From a checkpoint of a small transformer trained on Wikipedia.
Size: 6 heads of 128, 95.3M parameters.
Architecture: LayerNorm before each block, learned positions, biases, tied embeddings.
MLP neurons of a small language model. Each row is named by its layer, matrix (up: input weights) and neuron, and shows model dimensions 320-447. Each number is 500 + 25 x the weight over its row's rms, rounded and kept within 0 to 999. Numbers have three digits each.
Before each neuron's rows, "fires on" lists the tokens most often at its 100 highest values on Wikipedia text that the model never trained on.

fires on: ",", " and", " &", "s", " District", " ("
L2.up2755:528495505469512518445511491505517509526503509477487528443473498512466552504496434483475507539494506483502484508501483464569508491519489559504479454495500488495497469494506475471476492491479461470477526484528475524459485451490479480528457492480496517504498482512499482504469513492518469513485530490487516456502522504506473542550510478517515483497486504539538531495475503468496487494500

fires on: " and", " that", ",", " they", " he", " will"
L2.up2012:465502481515529489497454478514489493480494515445473489504541539494516503502507513517518470487511514470565513493519508500571552471521528529532510509506461536525476465456530488477471491559488492486507519472490498514496476519533542497518515493471534518462463505499525503509473496460500494515474509515538496544504485538513516476501502507506525481481537483522519511494470466559518483495538

fires on: " there", "-", " There", " also", "There", " thus"
L2.up1596:522492488531515476519450491511450535514513503481483487479563485514534493495457505526497543532568467557494491463468512495544535469496567538507497491479475487523467502499531517530496467484539502501538493473516498532472530504525454521494514478491527476516462465489502511472490478489541495496488503528496456513477517521484516430492524479512511491487471536534492525507482569527498484523468

fires on: "-", ":", " "
L2.up63:566521542484473525449528528522485482501490511515548529499505522457494485539500529506494501526487466493507481461490437491499514494537488472544458523514471501514493542496496477517474510479503524480461459496545500509474538476538443510507495520537514494490516512483490494497466511469525504464497520513489501508494521508531517480518481457534507492451498486491473517506494457544523542503487

fires on: " and", "1", " well", "2", "0", " United"
L2.up1503:483483498499514501485464475457466472515505479533504542451489496481490546460492508544511481551484516492472484504469469518522459496495507496523473513498517505519457486473504504507530486520521492445479475492496438457521513525483489512500512482529454518493505480482526490515494488475470479492501542459518503515508539460504465509517513544517514514523536485468533472498510495487527524497475

fires on: "-", " (−", " it", ":", " (+", " recorded"
L2.up2838:538524482507473494477515470541519513497497517519552513483493505477502531480461453456471515529521455483496508458491468464455509521471470491517453536514490474510460515455526466477506513466512512505495523518529498503510606504486498477517485502508487463515476518534463548470519513483499520501517528508461455477542494515501481507488507506560471509467538505499549492541493507519491524521487

fires on: " |", " |\n", "-", "|", "3"
L2.up2827:454462476522465494552523488489472533497498474506522543544508512538500506528506474459509480514477440502490497474506518508473489501513522490478505490501503490457503505515542562488502500542547474472522499501547529491550497500488498523501471481471502473487519489486473457509486495498546466509490530526457498451499531540475491490542510579549499498441525476513546510480498528497533512512479

fires on: " \"", " an", " for", " by", " (", " '"
L2.up1345:533503504469512531460527523514496483448571491506512503511490491543481481465466490498450551530555529579512516477528543521521519516504539501502480495516536540503484503485498520487513483508504478509495484522508518495453475519489530510491492444480493522494496524533468483470515479501488517524453511525479508487501508525476522519531494496515490509480518503473531478504521491492495496474522

fires on: " ", ",", "8", "9", "6"
L2.up2540:522479462467459511522506492482482520513487517489535483506518487528523526500483526540528496460454494488504530502488528487508486461511457504531479518533463487519481494512531469544532507536507453478517542516493486526551465504476495514503489517528468540446504491506527538512521491487465492519478515537474487508503440484519488498481486479480532471538494513499494506508459515482500505515501

fires on: "-", " ", ")", "\n\n", " (", ":"
L2.up747:521458483491437528519567522502471544518547526506510561506492504465509509514511469496494509511509469523489474505504499481498518506466510503507515496456485509480515511478451496511520496517487465483507554535496502503513510533513512523518539498523530503476527500510487479494474456474519543499486507505482482551499535507489501517507515486496531494466511507500500517501542513521480507541492

fires on: " as", "\n", " and", ","
L2.up1997:482480500521503499480490526495517524508538505480542476497468478509510490524511529486489521499467482522487502479458524505538533501529522520484462515465483483515499556490496570513530470509468483496517466501524510506489504478496510499558501469523517486514448472468489546486518530486477486506513514454469514468544513503507520496521477515519449508528448494529500492445503485510481495554539

fires on: "1", "0", "–", "R"
L2.up514:544447500486485488451474514495471514481501472520437495521499460494517522533517515491537485492520507482480506492475562527467439477496468509475453484503456464517507477565523492502480509450529481535477513505496469445454520492522495510484498504520527520499494471501524519477490509492518494475504466469522454528478538495484495511502499505518494510520506525525492492561499496488492500459530

fires on: " and", ","
L2.up2387:443492436499517537462462490529500504479554509477444481499513521497485516492497476526513524501491495510493450458513485545461496519483494465485483518474481523482495495538541471538557494552536511499482509522517505511499430518487534490534534493493527513480532478487522481487499454510488491525516515525497510522471472497505532454494487463448517469503504518523520509541480529515520499546510

fires on: "0", "4", "6", "3", "2"
L2.up2414:478524464490488489502470523483518513471507497509549547497494512480493513457461516565489464511505497496468468475487483497487459469491494493484486508545525484480528517475521501510509495456523499489485522464529516570481468527445535503518457472514462494534485487536538501511450512528469490477492490469520489472518542490495435472473528520502524527496543504514564520532507502482494485458480

fires on: "-", " over", " -"
L2.up2651:503494490470499501503465483495511525530511490527486481497549476506509480553463468504477469473492494518474479485484492471536530458539501510493503483486486464441517511569500487499509538531519499481542490499498522470506475493475503471527512520541515476478540509508485529520492506486470450516475537509485486511486514551504514499508514530477569477486492475497435486514511511518486573528467

fires on: " M", " L", " U", " T", " O", " b"
L2.up1166:519501517541481508536500507487497476474495531476486529525517507517519499462511504488490489490504459530452508499510529467512498517506514475483520465535535534465507515503481480531524490503470481472488430491523501497484501512490497483535498483496467494507528502491529462537493471492532492493512522482491471467471425514528492501498530520494479510542480514513496537485499515477503436495434

fires on: " ", " –", "2", "0", ","
L2.up908:509485483500497478512498525489474520485486488513544546518502507505540527532496474480508519549493504518514513518464529479520482512553497485511558508504491496454518488509501514527512504510482512458493468476495491500495476438456502492493495471490498446462491483499503535485484483489501470495565488496499442481537537507523450476528483493508506514523513525552510522542467474450502500554509

fires on: ".", "1", " ", ")", "\"", "2"
L2.up144:553462500511520461466517471527517514494474488473527516536455539504496517505496511422502551524478495514488505526513450497566484470527437521497464474502504501516543489511464536466480485483518524454459507498483492534417498480475488511507484491467518523503482508493474477504476477530487526497455486483486487465525534521547486495482519494511449476489478443553494475480548480513504548497509

fires on: " (", ":", " |", " in", " by", " on"
L2.up901:518483533529476472496486496481496487494509487540532506507491526475525507455496556521486480502492522537491503468513487505468528478555508447507527499485501508462511506500489489510502489464503457473553505509479502526479470517533499515494534478496472536476521484498488513527503464504477502528525500478542510498431516469467468510506519518468524483482501495483502528530478495521528480512495

fires on: ",", " he", " would"
L2.up2384:506525431479499538516486480485458530510475499476465507537505519535475499529483492561478468467508492483543540490453514495521538453551494538485529525502446463502505515502499501496527430504499498510531510494468478502487549451456534550513492550512466529511514535464507536480508505494520547538516492561509481469475471530501521532466506500471489488513501545513541533467501509535520487521490

fires on: "-", ".", "1", "6"
L2.up1574:544517486527484465480493515533470462518517507510480504490492476497464501487488493529513485516495477505519477515501486516551499509540503500484498491497523489526526541488466518511513461499530522546484478511482502506486503525493479506535499474471528525498504524503493510530494545486535502474499464521510504456474483478473497511482537525490471492526488479446516482472519506504471470508504

fires on: " to", " and", " –", "-"
L2.up1864:526484521492474495493533506491534489523443482511519499465493510520491534520473429476483502517448505445548485488494486477531481509535541521494497493519522466464523492528501526492474472484484508451507494501490522485492534506501510509523490536550489478502489524511487505505474465503509470532538522508498464495517536523492516499488516521512511513475506510512488477513487467484494480508488

fires on: ",", " and", " as", " form"
L2.up1511:515462474517494540496503491518495501524495472461497495483494469497514458532444494536485541492526501486483549532520503494497473514516504537517475532495480448529510554462498500506510522482506507531507495528481501544483489469513465457549558444564488517434504478476478441516448505517495484542529474505518530474483543550460520550544520499498487492517456535498524543534506492472503515544510

fires on: "-", "2", "1", "0", "4", "5"
L2.up132:560460500510507500479505492514524530499509477502500469510497557473485473471450464500536485523483468522523472500483510508492509482527472540496440496478512490512496499508484486505468501498550521490509479457509509472434529508518477500486483485517492527538511544513502457477463513549488481548494460474503509491476512519540465520515529479537515503459508500525470539520523489483518478526509

fires on: ".", "\"", "]", ")"
L2.up744:500510536497462462527511517478522534497488469476486539492476499502525492536484489460490553474493490501515458476491450497516510468511526506509493507512461525530507476485518488518494494475499487477530480464468438530463530480499473505499494485481529487544463480502483541507478515493509525491489511459482483479509510554524484526487527502469519509498493499505486478484550489509529458470521

fires on: ",", "\"", " |", ")", " –", ":"
L2.up2427:540496558512491521461468585516507493476476468532491499480486520455509495539449530467446514477487510535533460501523444522510510519523491454475502496539515511520533444530517501524503515458457469521511507535478525507488529503487494506513439479496491503491541485512500531513494489504521504506518554526522486443510500531474479522534501500507522538503506527508532539511521474503538504513501

fires on: "7", " United", " U"
L2.up1261:519507513504468506503503536510488524520484546504474487507529490509529516463514519489534485506509502518526473514509485499464512471485495525439550529460524537472515492479504502520495553476510484464461487480496525499518461495542474480572518514544478452505487493485496489512519508502508498519480525459466492499516492471522503461547524489507492523529510509513496527523431502469477485529477

fires on: "-"
L2.up27:519520496520522498515517491516415515511486489535484561492479526505514471485508516531520507521509471541492446493474489483511504536523497500469495482523490538555495560476510510481538459540538471502530503472493485482500487493513493523516507520504522510498508496494488491514484494497518481504475492466490501549480532514510507461537523495491537514538507506503458523466516473518509504477500

fires on: ",", " to", " after", " –", " before"
L2.up1733:532548463519497525521506497532510507480482509500471481488522496492491549496492501530518489447529521467540476491516508473525467506524567499512537502487488504530516463506502530473509458512446483512493547540504494537439498490488468468484494432528482475479493450548472519523538498462501476487534465510417484482525503493520500528470495495480482475505494525496472487563500486507471482520469

fires on: "-"
L2.up2492:484513515536410482533481475480448482529513459529526481551462494520501525519473472525518439476506462513509517445487529528521480477485463541477486544499515519455509535536525473526476502509514497474535514520512530512508481480505506497491496491527508472480490491462488530480499513490475523523533528507452517494508482472506512522520503521480505484495500525503471496455532512546544497533487

fires on: "4", "5", "3", "د"
L2.up302:497511538534516481530496519441487447501500499544535528506503525506516501458469515537477514471488562501493482522482478502519499436502501524498523493497525505480501508531491457497511523518534497539524490493503523499509482537466524514498472516521483524536509548538477532502520525515492520480527495512531460469503495444509480479480512501494491487509510445480567520549488473452506457517513

fires on: " and", ",", " &", "1"
L2.up585:509458497518514471531569490507518497507483519520435483519515525477492466482483534488542477495514489553484501542484536513474498514461455483510483495517492510499463581500468458481556539505479516477484501506502496506510492477523475469482480482507505520466515502459536504520511524526476524490501486495567507466528490498476519537537509524550469516508476497517558539499504487489504514503531

fires on: "1", "-", "2", "0", "3"
L2.up1874:496481511536484457505523525494508515491554497520523474497477507492541474506445542479499486518538521494498485508503505515488531474518456491524536510501489494483547539472492506517506492506546511474525460485474493510469487490543508524492497502504510519504490523538473466515472500468515505515514524521520474510444484551480480542533532496533516486518480501492443491457475511504508548528490

fires on: " |", " ", " with"
L2.up1861:516522534543531451511504479456481473466487524486490548489535542502515492558520506475496509549517531486493501447496464485497472517516547536468435502478456478508525510487517459507491488493491511505444496509503499475506512481516485531515493461475436516478499510490489483500496454509522526477467488491513492479499520485503526489536491524501466531471502470486571496509475471526539506491515

fires on: " B", " United", " not", " only", " census"
L2.up1249:511496533475486474470471495517458482490502468514514491511568544494493468522494517509529466491496528537504487505498484463491493487517504525515497511454532498490461540521500499489516551479500511490484466475539505500520478552466453464509489509477526475487504510528494524492483486468478520530495513468496475490518506489522471526524528478496468527492505488493504542509524492475529498488534

fires on: "/", "'s", " I", " U", " this", "/s"
L2.up122:523494509527478520480526506459521517461500486510530474506487506484511469500502499479506506527461532523514509493498441503518507503498477517462483472526510497506489534503521469486516518536507525538504564500512481483468525516472469457518499505517447540508486475496489470525492510518498472526459504478481482450504505504508498529458556526489445418502547511475509523491530480537496503503513

fires on: "-", " design", "–", "6", ";\n", " "
L2.up1207:489500491479499536494523518507500500472507469489524486492523471483491504488464417505547500504489486386540506511504509523475561516494511499494429519500473488522509514483525502482488464519496509430532542527505459461544510470472484530510491516492515500435487526504493517446489478494481461475498501528478513483496495459520463500500500512507477525508480531519509480521503511526499487488530

fires on: "1", "0", "8", "9", "-", "'s"
L2.up1725:528471504538515472460516530518523495526503522501472498495477506448484486495475504509534474482481489498544482494453454543497514525514553491496508512510479532499547505528511514518473526535457514507506471475486464465444519489506498508482471508474503524507503458505507512484461471466516546528501540511535509488482505505478488536539514487474492488506527498494506556498491462501524490508451